MLP neurons of a small language model. Each row is named by its layer, matrix (down: output weights) and neuron, and shows model dimensions 16-143. Each number is 50 + 15 x the weight over its row's rms, rounded and kept within 0 to 99.
A block is one neuron, or neurons of one layer that tend to fire together. Before each block is what it responds to, as a language model described it from the Wikipedia text at the highest values.

Description: Past-tense main verbs right after a person's name or he in biographies, mostly studied or played, as in studied engineering, played for.
L8.down8:50 40 46 39 50 71 33 69 55 76 65 44 48 64 55 58 18 47 47 32 16 30 15 24 58 50 55 47 62 41 33 62 99 76 26 51 51 56 79 36 68 34 42 51 39 58 24 54 63 58 60 54 66 38 67 68 68 17 61 53 54 59 40 68 60 30 42 66 30 50 63 36 64 57 57 58 42 37 39 44 17 33 50 13 64 62 45 32 41 64 67 44 23 64 42 48 31 64 12 53 62 55 63 38 62 33 32 59 55 57 36 48 56 70 53 42 65 62 62 54 75 36 29 46 76 56 70 35
L8.down230:36 77 43 46 27 61 11 41 48 40 63 60 35 14 24 46 41 46 81 26 34 63 57 43 47 66 31 80 56 51 21 66 35 53 64 39 80 58 35 53 54 55 60 68 60 54 29 48 51 61 49 73 51 64 54 76 46 41 46 47 53 43 58 17 50 17 38 59 50 47 64 73 54 38 51 59 40 91 24 26 67 42 33 43 43 57 75 62 46 49 52 20 38 56 63 37 55 31 49 63 52 54 55 64 59 52 55 59 50 42 38 60 54 65 36 31 06 61 51 71 68 60 42 46 35 60 58 38
L8.down464:26 44 55 50 46 55 45 19 48 58 59 51 57 57 49 62 22 41 45 35 72 48 23 39 42 51 41 46 27 33 45 27 51 37 70 43 56 49 86 42 23 57 60 52 42 63 26 51 50 45 49 29 55 49 39 49 43 34 39 51 59 52 79 39 57 51 61 54 44 51 72 50 75 57 46 19 68 46 71 38 41 52 60 51 62 42 33 62 25 65 48 42 51 61 70 79 44 48 67 38 35 61 32 67 80 23 32 53 65 41 56 49 74 49 52 32 71 51 40 54 26 69 18 47 61 56 47 34
L8.down905:36 37 76 52 48 59 70 76 26 82 65 62 75 73 30 48 14 57 52 34 44 29 61 35 57 38 37 42 24 50 26 61 34 29 57 19 38 42 28 66 53 54 38 50 52 26 66 51 39 45 52 41 63 57 34 44 50 37 21 40 45 46 61 70 46 52 56 38 42 51 15 68 73 37 49 56 46 41 52 83 63 62 88 57 63 30 60 48 45 58 37 32 58 87 33 59 40 47 30 32 49 44 67 54 48 40 79 23 66 70 56 32 51 40 80 60 57 58 51 16 37 48 66 43 36 48 64 51
L8.down923:47 69 48 75 75 45 32 68 26 55 60 34 49 81 62 63 63 54 52 38 74 71 69 32 70 63 65 55 68 42 64 57 67 63 15 57 32 46 44 52 53 43 32 94 54 54 58 45 56 45 47 45 74 59 32 35 41 34 64 80 34 42 66 65 57 50 56 57 48 53 70 49 48 68 40 62 59 48 58 31 42 69 88 56 50 62 25 17 60 53 75 24 34 62 45 36 64 44 54 47 54 63 35 55 67 73 76 52 21 49 77 43 65 40 52 46 46 38 39 46 54 54 66 26 53 58 44 37
L8.down1132:47 50 47 60 65 27 46 43 38 42 70 65 55 45 48 45 77 53 55 55 71 35 66 64 51 75 50 47 39 18 85 33 42 61 52 26 33 59 35 65 42 39 68 42 59 39 74 50 59 28 36 52 47 50 42 55 51 48 56 46 29 64 65 13 65 58 44 63 40 68 49 38 51 39 48 57 35 53 37 53 60 66 78 54 52 56 49 33 49 66 49 44 60 69 46 58 47 46 72 54 35 48 27 46 62 84 54 51 56 45 52 55 30 30 71 35 57 45 63 91 57 51 42 22 35 75 26 59
L8.down1134:84 31 54 76 48 48 32 43 57 63 40 52 41 62 47 72 52 67 30 25 46 54 66 40 63 81 61 30 33 54 47 63 47 37 43 53 38 43 62 52 41 58 54 43 70 49 73 18 39 31 69 52 68 49 51 48 71 45 34 61 39 44 27 62 54 81 64 48 51 49 43 54 64 67 53 42 74 64 53 48 61 48 49 31 69 43 67 53 43 42 26 46 49 46 45 54 52 62 67 43 94 34 25 56 57 38 43 60 62 52 57 54 29 63 62 71 42 70 36 62 59 71 41 13 16 26 55 53
L8.down1271:55 68 35 66 19 40 40 77 80 50 48 45 46 73 53 33 58 44 49 43 35 62 46 49 60 58 48 62 51 69 61 56 73 62 55 58 21 63 52 90 49 47 43 48 62 55 38 42 59 42 57 54 60 70 76 24 64 30 27 31 55 52 28 59 22 47 42 48 30 32 45 09 58 62 85 45 50 55 55 62 24 57 63 45 28 28 80 28 51 59 50 41 62 10 52 74 66 59 49 56 34 67 49 78 69 71 60 82 35 51 77 67 52 48 60 69 85 49 66 65 48 33 58 44 51 44 62 45

Description: The verb plays/played in footballer biographies ("footballer who plays as a midfielder"), plus separators and numbers inside league tables and score lists.
L6.down727:65 42 46 54 52 41 72 61 30 56 66 36 91 52 48 59 24 48 32 53 35 76 39 36 84 62 67 78 61 56 63 53 65 52 54 26 62 52 50 31 41 64 53 52 23 61 49 25 44 50 41 27 77 55 74 49 53 38 31 27 57 32 35 50 53 52 79 47 40 66 85 53 66 56 38 54 17 62 45 36 45 50 59 38 50 35 66 75 47 58 62 47 61 54 44 74 54 41 50 27 55 36 46 57 64 29 31 56 58 51 40 51 63 58 60 55 69 58 36 67 53 59 44 46 43 38 68 61
L6.down919:52 48 44 56 64 81 73 53 58 58 51 59 47 09 55 44 64 32 58 37 53 64 61 43 32 52 45 57 38 17 40 64 68 25 48 43 71 33 49 42 30 55 33 65 71 44 47 43 26 47 72 32 50 40 21 51 49 38 64 49 63 38 79 35 56 47 67 58 34 57 52 66 32 55 61 53 38 45 60 59 44 49 40 36 39 78 48 59 60 54 63 61 52 28 58 59 53 67 32 71 45 44 48 32 18 31 37 36 71 52 34 71 59 49 45 73 57 73 53 24 48 36 52 42 63 19 81 64

Description: Mostly the article "an" before a vowel-initial noun or adjective in running prose, such as an affair, an exception, an office.
L8.down90:57 33 48 53 25 87 67 45 27 55 76 97 43 37 52 64 28 76 36 65 41 45 73 32 43 45 45 43 64 62 91 41 54 35 51 44 48 34 54 58 65 35 66 44 53 43 42 82 41 54 56 43 55 44 44 49 56 61 76 50 50 55 35 62 16 39 30 41 49 68 67 45 37 64 68 48 58 51 55 58 60 72 48 79 71 80 55 60 40 33 69 55 64 59 38 64 50 55 30 29 50 61 15 51 75 39 45 54 49 54 41 80 40 48 36 48 48 55 58 47 48 55 50 42 48 49 59 49
L8.down168:56 53 36 57 56 71 60 56 64 39 61 73 33 39 87 45 28 27 42 42 48 54 63 59 25 43 37 46 52 23 50 64 72 34 24 76 55 44 83 37 58 42 39 36 57 42 55 45 44 59 40 53 61 56 41 64 44 29 45 21 45 74 66 69 53 58 67 72 57 55 55 31 63 70 75 39 82 44 43 58 32 49 49 84 62 47 67 32 40 51 65 28 52 45 47 65 71 31 44 29 70 42 43 51 58 53 42 56 49 00 51 29 44 41 69 59 43 40 60 32 57 55 30 64 27 55 64 43
L8.down422:36 46 70 54 64 51 56 69 41 48 55 58 26 53 40 66 79 51 46 68 54 68 39 86 51 60 54 70 72 58 32 72 44 67 41 49 44 57 47 18 87 46 09 51 47 51 57 76 42 45 37 50 64 35 35 43 54 46 32 33 59 40 62 47 41 60 89 35 55 53 63 97 48 58 45 76 30 79 19 49 49 61 46 44 45 78 62 53 73 58 54 35 17 38 33 37 50 47 54 98 50 68 77 57 63 72 70 41 47 39 56 55 28 37 42 31 25 44 51 41 63 18 41 42 57 80 45 55
L8.down652:47 57 46 39 24 59 56 46 62 67 59 87 19 58 40 69 45 64 50 51 51 54 50 69 80 51 39 39 74 35 59 30 17 59 01 56 28 36 34 56 42 49 45 61 47 49 58 57 58 54 65 40 43 61 50 53 71 33 37 42 53 52 42 60 51 25 72 71 51 48 56 47 57 52 21 68 46 19 69 71 60 38 47 70 54 44 37 56 38 40 52 38 36 66 41 62 71 32 31 31 50 83 78 21 51 69 62 64 53 47 22 49 45 13 52 34 53 54 88 81 71 38 53 37 33 43 46 38
L8.down833:52 57 15 83 42 48 50 40 62 43 99 35 56 42 72 72 48 48 46 49 37 58 42 12 77 36 60 48 50 49 53 55 39 23 25 40 35 45 56 37 47 70 42 48 54 48 73 60 64 53 56 38 83 54 74 40 21 34 21 55 72 40 51 55 32 59 71 57 47 47 48 41 51 60 44 39 60 20 53 67 57 64 43 71 44 55 42 56 57 58 63 52 69 47 75 64 42 58 51 30 53 40 26 46 65 41 53 49 51 31 59 76 23 53 65 50 56 18 61 60 69 62 56 34 73 43 85 63
L8.down839:54 67 43 33 72 63 43 50 70 42 63 55 43 53 23 14 57 50 45 68 43 41 71 31 23 41 40 43 76 40 37 55 39 51 56 79 27 46 25 69 54 44 69 59 41 81 16 44 37 37 37 28 31 46 51 15 85 27 63 35 22 32 76 45 68 49 36 37 59 70 33 58 65 41 47 30 18 43 29 64 37 70 57 46 44 55 43 54 61 59 54 57 41 57 40 62 49 42 79 54 25 40 61 57 15 32 62 61 71 69 66 33 37 58 72 38 40 48 61 48 20 49 40 35 78 63 41 61
L8.down897:69 74 56 64 56 49 57 37 55 75 32 51 70 62 56 84 51 61 54 53 39 43 51 69 55 54 65 56 60 28 43 44 37 42 70 59 61 69 60 46 52 55 66 33 51 45 59 77 50 51 61 66 60 46 46 15 36 57 36 33 56 75 46 61 75 50 50 58 33 54 93 66 47 33 55 74 30 35 20 71 58 54 42 18 68 73 42 49 40 41 67 66 40 35 51 81 71 35 39 38 81 62 59 46 39 24 63 42 42 78 43 63 29 59 69 57 42 31 50 56 60 55 53 55 68 49 33 26
L8.down1143:78 59 70 73 53 54 44 80 51 45 58 41 44 29 52 52 76 82 65 51 49 44 52 49 21 43 54 49 69 21 18 42 44 49 26 26 41 53 70 72 40 51 58 78 20 58 41 40 60 44 41 48 66 43 46 52 76 12 31 60 33 47 42 52 63 46 61 52 40 48 08 66 56 29 65 43 60 43 48 55 75 40 28 58 65 82 32 69 47 37 49 50 55 47 45 45 51 49 40 49 52 74 78 36 42 34 83 32 79 38 25 40 40 55 53 57 94 50 43 84 70 63 64 65 77 68 34 60

Description: Mostly the article "an" before a vowel-initial noun phrase, e.g. an eagle, an original, an English coach, plus scattered word-piece fragments.
L6.down472:57 35 55 43 46 43 50 45 74 54 50 60 48 45 34 46 61 53 45 45 45 46 81 63 66 64 57 69 65 46 65 52 06 61 47 61 48 66 62 49 47 76 39 39 44 70 33 47 62 77 35 37 63 29 90 46 62 48 38 11 72 36 50 56 71 49 46 45 64 66 90 50 60 56 28 57 42 43 39 71 62 25 44 48 54 69 50 40 36 57 44 49 48 58 53 49 57 39 41 51 40 41 78 42 48 28 51 31 41 61 30 33 41 41 25 64 44 46 60 68 58 60 51 46 27 64 64 42
L6.down498:59 49 45 59 89 47 59 64 62 53 30 65 49 32 44 41 47 46 53 76 72 49 59 51 56 38 48 69 50 40 81 33 54 30 44 68 24 57 64 58 48 67 55 37 53 51 74 28 33 59 58 35 30 70 70 55 72 43 57 52 58 48 71 72 75 57 65 42 28 37 59 64 39 55 35 67 15 38 79 58 39 80 43 66 53 47 47 79 37 51 33 40 58 47 62 48 53 48 67 37 65 32 36 73 39 36 43 40 45 72 66 59 21 56 40 46 47 57 86 76 56 50 37 38 36 48 59 44

Description: Function words and verbs in education passages that come right before a field of study or institution, such as degree in, Faculty of, studied, taught.
L10.down88:45 62 34 58 27 63 53 43 65 43 27 46 54 60 33 29 52 42 34 47 52 53 43 39 38 68 35 45 67 38 71 49 50 29 44 30 17 44 18 74 58 65 38 64 35 70 22 53 56 40 28 44 64 35 52 64 41 56 65 60 94 50 60 51 39 63 69 56 75 51 36 61 62 51 68 73 31 59 73 48 68 42 63 67 49 68 82 65 63 17 46 26 59 41 29 53 32 71 43 41 39 49 29 46 93 20 41 64 58 53 58 38 55 64 54 45 49 76 31 75 69 43 47 48 47 43 61 74
L10.down202:47 46 80 48 53 42 35 62 46 51 45 44 33 31 80 40 50 49 16 61 26 37 41 55 40 56 67 47 52 43 75 44 53 26 40 52 42 31 18 69 65 53 39 37 49 62 31 64 53 35 63 61 46 32 58 39 48 34 58 59 54 47 46 37 47 59 42 32 43 31 89 64 54 65 53 40 56 34 60 40 12 42 48 16 24 42 45 74 39 50 29 81 61 85 25 63 22 47 38 38 35 55 43 56 38 39 66 72 33 79 53 41 48 58 65 50 40 71 52 66 41 73 24 49 16 55 25 60
L10.down548:61 40 15 66 46 49 72 46 59 35 76 43 63 56 72 57 47 63 28 53 66 48 67 52 52 50 33 65 60 48 68 41 30 73 57 45 50 44 34 40 49 68 46 66 27 54 19 73 55 31 40 67 51 49 65 23 63 64 29 40 71 50 53 52 30 52 40 70 40 46 41 31 66 41 62 70 43 54 39 59 80 61 36 56 51 68 66 86 39 31 27 60 66 41 54 27 56 42 71 67 59 52 56 50 56 32 30 73 39 51 25 57 58 53 48 49 27 57 47 50 49 26 68 32 77 76 49 81
L10.down1153:46 46 37 50 43 49 47 68 35 46 35 52 42 67 46 51 61 66 52 66 52 58 51 41 64 70 59 49 63 68 43 54 52 79 46 54 62 61 79 37 58 57 63 53 62 54 45 38 56 17 44 05 58 46 65 72 59 38 10 46 69 23 47 39 40 43 75 41 34 37 57 52 43 26 42 52 26 47 49 56 66 59 51 53 49 49 70 46 53 46 50 56 54 62 33 75 46 51 46 34 39 64 24 50 57 19 65 66 62 50 34 21 64 28 33 46 62 58 55 53 42 49 42 50 49 47 43 61

Description: Forms of be (was, is, been, being) and words filling the slot just before a predicate, like not, as, principally, relatively.
L8.down42:58 61 29 52 65 54 32 67 56 79 41 28 49 53 57 53 57 40 32 28 46 43 65 73 49 52 39 48 43 43 41 88 47 27 42 39 71 55 69 40 42 57 58 61 58 43 58 42 47 58 53 29 49 47 69 49 55 24 64 29 65 59 73 36 47 79 56 77 27 31 61 35 38 48 59 48 45 58 44 56 81 70 65 41 65 65 62 42 72 46 77 59 51 32 49 54 50 49 58 73 62 55 31 41 44 44 48 52 65 66 73 43 16 30 57 45 26 51 33 46 36 70 59 80 59 58 39 58
L8.down265:44 68 77 66 36 64 38 54 72 72 44 49 54 30 38 40 70 36 34 74 44 47 78 62 45 36 29 40 49 60 52 61 29 57 72 15 48 64 57 60 73 25 47 39 20 41 56 52 40 19 57 47 72 45 48 41 39 37 50 55 78 40 47 57 66 84 50 63 77 19 61 45 58 50 28 78 52 53 51 63 74 43 34 43 64 46 49 27 47 40 61 45 48 67 55 49 45 59 59 82 48 43 40 50 52 72 39 34 41 59 52 72 55 50 35 46 54 44 45 45 55 35 48 48 92 58 21 28
L8.down313:35 40 28 58 57 49 27 69 42 35 06 57 36 58 61 39 50 49 55 63 86 73 48 66 22 30 20 46 47 78 63 66 38 33 57 60 64 47 25 60 61 62 71 44 72 38 28 33 54 56 20 24 53 64 51 81 48 54 38 68 56 62 46 29 76 43 52 69 40 67 58 35 45 40 54 57 72 33 67 19 65 57 39 61 35 68 50 75 39 43 46 58 29 79 31 66 37 60 26 26 55 47 63 64 55 71 18 60 40 58 66 39 56 84 50 37 43 26 34 60 50 34 28 49 45 41 51 53
L8.down430:42 33 27 65 58 55 58 58 41 55 57 43 55 41 82 41 34 61 72 49 44 51 71 61 63 48 48 23 30 34 59 77 49 57 40 28 74 68 31 15 37 53 22 40 66 50 55 54 62 26 51 45 46 25 38 46 53 71 08 32 43 34 81 56 67 37 62 65 57 34 44 62 71 65 62 90 41 61 64 48 71 49 37 86 47 28 67 69 45 24 60 39 39 74 63 74 63 63 62 78 66 71 63 50 31 40 48 19 49 68 36 57 54 29 45 25 32 56 33 47 40 50 25 60 80 61 63 55
L8.down478:75 58 63 29 75 40 81 25 40 46 43 37 53 31 52 90 87 59 47 36 42 71 51 51 34 73 37 57 51 41 42 58 61 41 35 31 53 59 41 44 63 54 36 52 59 46 39 36 51 58 60 36 31 44 38 28 42 71 58 67 63 31 73 39 76 58 49 33 48 57 73 38 22 46 57 48 36 51 63 45 53 71 53 16 56 51 34 55 86 52 50 48 62 43 31 68 68 65 55 53 37 47 38 66 58 39 68 49 53 30 62 52 31 47 69 65 43 38 68 51 58 64 26 31 21 66 22 35
L8.down537:57 65 45 55 38 61 78 48 80 65 49 66 72 60 19 30 76 74 63 51 40 37 77 14 42 45 27 74 66 76 45 71 57 51 53 32 42 42 48 73 46 61 43 34 61 51 46 55 40 59 75 41 59 62 73 57 27 45 71 60 51 45 70 50 38 62 29 46 42 41 31 38 51 57 32 26 48 18 50 71 50 65 53 25 61 58 44 72 82 45 51 50 52 61 60 57 52 52 34 42 53 03 47 58 52 52 44 50 69 43 32 61 77 43 53 38 48 32 59 66 39 55 61 55 05 20 54 31
L8.down832:52 66 33 52 37 48 58 49 35 37 53 59 30 52 58 35 36 47 64 65 37 53 67 13 51 46 59 37 42 43 71 55 31 58 47 65 39 44 42 43 34 33 66 58 56 69 56 40 37 78 66 32 27 31 70 48 63 32 73 25 59 38 44 57 57 26 53 48 47 24 74 44 29 35 30 39 30 46 74 41 17 63 55 50 40 52 55 34 48 39 53 45 77 57 68 49 52 61 13 33 23 44 64 40 28 43 44 52 51 51 80 58 31 98 30 69 34 26 55 66 40 59 59 48 47 34 47 41
L8.down1038:58 66 34 59 25 67 66 47 42 61 59 38 56 61 49 58 54 57 43 47 62 39 50 70 77 69 36 53 36 38 34 47 26 98 42 60 40 49 63 36 70 33 52 53 32 52 73 39 58 36 66 61 28 46 28 55 44 57 49 48 76 42 53 75 83 51 44 42 32 29 44 34 46 46 48 34 55 40 70 62 70 54 60 70 55 47 46 28 19 46 44 37 27 54 61 37 58 58 25 43 46 42 61 75 35 16 70 47 74 27 46 64 66 54 30 69 40 46 53 67 53 51 47 64 52 39 49 46

Description: Auxiliary or linking verbs just before a participle or predicate, mostly passive "being", "been", "was" (as in "after being kicked", "has been used"), plus "became".
L6.down756:48 44 65 49 09 75 38 34 71 27 23 55 96 57 49 36 46 36 40 62 35 33 24 73 60 31 49 49 52 67 32 04 47 39 61 44 75 75 66 71 51 44 67 74 32 81 40 91 79 39 44 69 60 60 29 51 51 37 35 58 46 33 31 57 50 54 42 26 41 61 44 50 34 53 64 86 30 49 40 39 75 28 25 60 44 53 51 55 51 20 51 60 53 35 61 25 55 39 36 41 48 47 74 56 68 38 51 48 70 36 26 75 42 46 45 45 58 60 45 76 49 33 34 70 40 57 73 42
L6.down1078:65 59 50 59 41 19 44 50 61 32 64 72 66 50 37 44 69 47 33 48 44 46 46 54 51 76 33 61 10 38 50 61 43 76 57 30 54 75 51 59 40 57 17 35 58 62 68 44 53 27 68 69 46 53 65 48 47 43 48 65 49 23 62 57 45 58 27 55 55 36 48 41 60 68 44 64 38 41 54 43 51 64 24 55 55 34 65 45 53 66 75 40 47 42 60 71 72 41 71 15 39 63 45 71 49 45 67 48 55 28 35 65 45 10 50 65 33 57 27 61 69 40 46 46 88 55 25 19

Description: Forms of "be" and time adverbs (later, eventually, subsequently) right before a past participle in passive narratives, as in "was later denied", "were added".
L10.down1002:63 49 57 41 50 10 49 64 66 25 59 40 70 59 48 42 46 59 40 62 35 33 47 54 47 58 51 33 43 26 55 17 16 56 60 48 45 65 61 42 54 44 42 50 72 82 73 66 58 69 56 67 68 56 21 58 35 61 52 62 51 45 27 50 68 62 66 56 24 20 61 58 45 35 31 61 45 32 55 42 58 24 35 56 46 41 64 33 43 43 39 47 66 61 78 43 68 50 24 34 45 72 41 78 54 27 55 53 13 59 65 77 47 38 23 49 27 57 35 82 81 32 44 53 42 77 71 45
L10.down1152:55 69 52 25 63 51 67 47 48 42 64 51 29 64 49 50 28 46 73 53 31 64 53 73 51 50 38 33 72 37 61 50 28 81 35 35 68 95 39 52 61 78 23 44 59 27 66 62 56 62 57 52 33 58 58 69 38 53 41 65 50 59 62 61 69 66 48 46 39 38 36 59 61 41 71 56 45 59 38 50 44 54 63 50 67 24 50 57 32 49 40 45 64 59 39 40 48 72 65 38 52 45 69 50 43 39 53 41 62 84 65 56 25 48 41 54 09 59 47 51 45 33 75 61 55 49 24 45
L10.down1208:61 28 79 53 50 53 57 84 26 59 34 27 70 42 42 39 44 31 25 70 50 54 47 74 57 52 51 52 55 44 67 44 41 53 53 57 55 53 70 49 30 39 28 35 63 90 56 58 53 72 47 25 76 48 43 28 46 59 41 45 55 21 45 62 30 81 70 56 54 46 48 38 53 44 57 42 44 79 66 49 64 65 38 68 71 61 63 62 63 43 64 70 50 73 35 76 44 30 56 33 53 41 64 35 61 56 50 38 49 42 55 49 42 47 52 74 52 43 61 79 79 58 28 31 49 56 70 39
L10.down1220:55 34 47 76 48 37 54 72 54 32 44 68 54 41 37 37 37 31 25 56 44 37 52 59 58 69 52 37 62 57 23 48 30 34 85 33 28 56 33 56 58 31 35 48 43 65 79 57 43 41 58 23 42 67 53 20 71 74 53 34 47 44 54 39 75 68 45 52 38 42 73 46 43 76 59 37 52 36 63 71 51 48 20 86 72 71 42 59 37 46 32 68 37 50 62 71 32 61 62 54 19 46 30 65 41 39 53 26 61 00 84 60 39 58 36 27 49 57 52 42 49 64 34 41 54 68 56 46

Description: Mostly the article an or An inside running prose, before a vowel-initial word (an added bay, an axe, an elite unit), plus rare stray word fragments.
L10.down744:22 40 49 42 45 40 40 35 52 29 62 55 25 50 74 49 32 45 45 60 41 65 47 39 43 51 42 50 53 56 51 43 45 35 40 45 17 60 44 48 77 53 62 66 49 51 59 43 61 25 41 50 47 68 46 49 42 72 37 45 31 46 59 61 61 90 09 63 39 52 48 48 41 63 52 35 43 33 53 54 50 53 68 47 74 44 42 29 51 73 36 35 69 22 55 37 55 29 70 00 35 62 79 21 75 42 52 44 51 33 52 46 43 33 42 64 64 53 37 46 27 35 34 44 71 67 60 19
L10.down937:53 14 68 33 24 26 44 47 46 45 52 58 73 64 37 44 60 50 58 63 49 44 44 24 61 39 39 55 62 41 52 75 43 40 64 68 57 73 61 70 52 66 64 65 83 54 33 68 34 51 63 52 52 45 38 58 70 37 38 51 46 47 44 47 63 32 56 34 33 53 32 46 25 74 60 54 71 58 34 45 37 41 50 42 46 60 41 52 18 55 42 56 34 65 33 63 48 41 48 47 33 45 67 26 51 37 40 68 62 70 51 75 47 31 68 46 59 39 51 63 27 53 71 59 98 36 62 63
L10.down1042:28 48 65 41 44 53 33 74 53 57 61 49 76 54 45 21 67 34 49 34 35 65 91 46 60 46 71 43 45 40 36 45 39 72 45 52 45 29 63 41 46 40 39 33 29 56 46 40 38 50 39 49 62 53 65 61 51 41 52 48 62 70 46 68 89 22 67 63 49 30 68 33 53 50 71 64 03 37 54 62 36 37 53 32 76 46 62 30 41 88 25 50 56 52 49 51 56 45 37 63 67 50 52 27 50 37 52 58 50 57 51 32 62 20 75 28 42 55 42 51 40 18 30 37 40 38 71 41
L10.down1165:56 40 71 50 67 58 55 59 50 69 52 67 32 44 54 41 65 59 23 41 73 46 34 55 65 65 49 56 30 42 43 24 55 65 27 33 57 86 36 53 31 33 66 72 41 47 45 18 47 69 41 51 48 45 65 70 72 36 64 59 48 43 48 50 68 48 28 67 33 63 75 28 45 46 40 53 58 30 63 62 43 58 37 35 40 59 30 44 44 36 66 19 47 55 70 61 85 37 47 55 59 72 65 43 50 47 42 26 38 43 35 54 65 44 76 41 58 44 67 63 43 33 32 20 39 38 66 56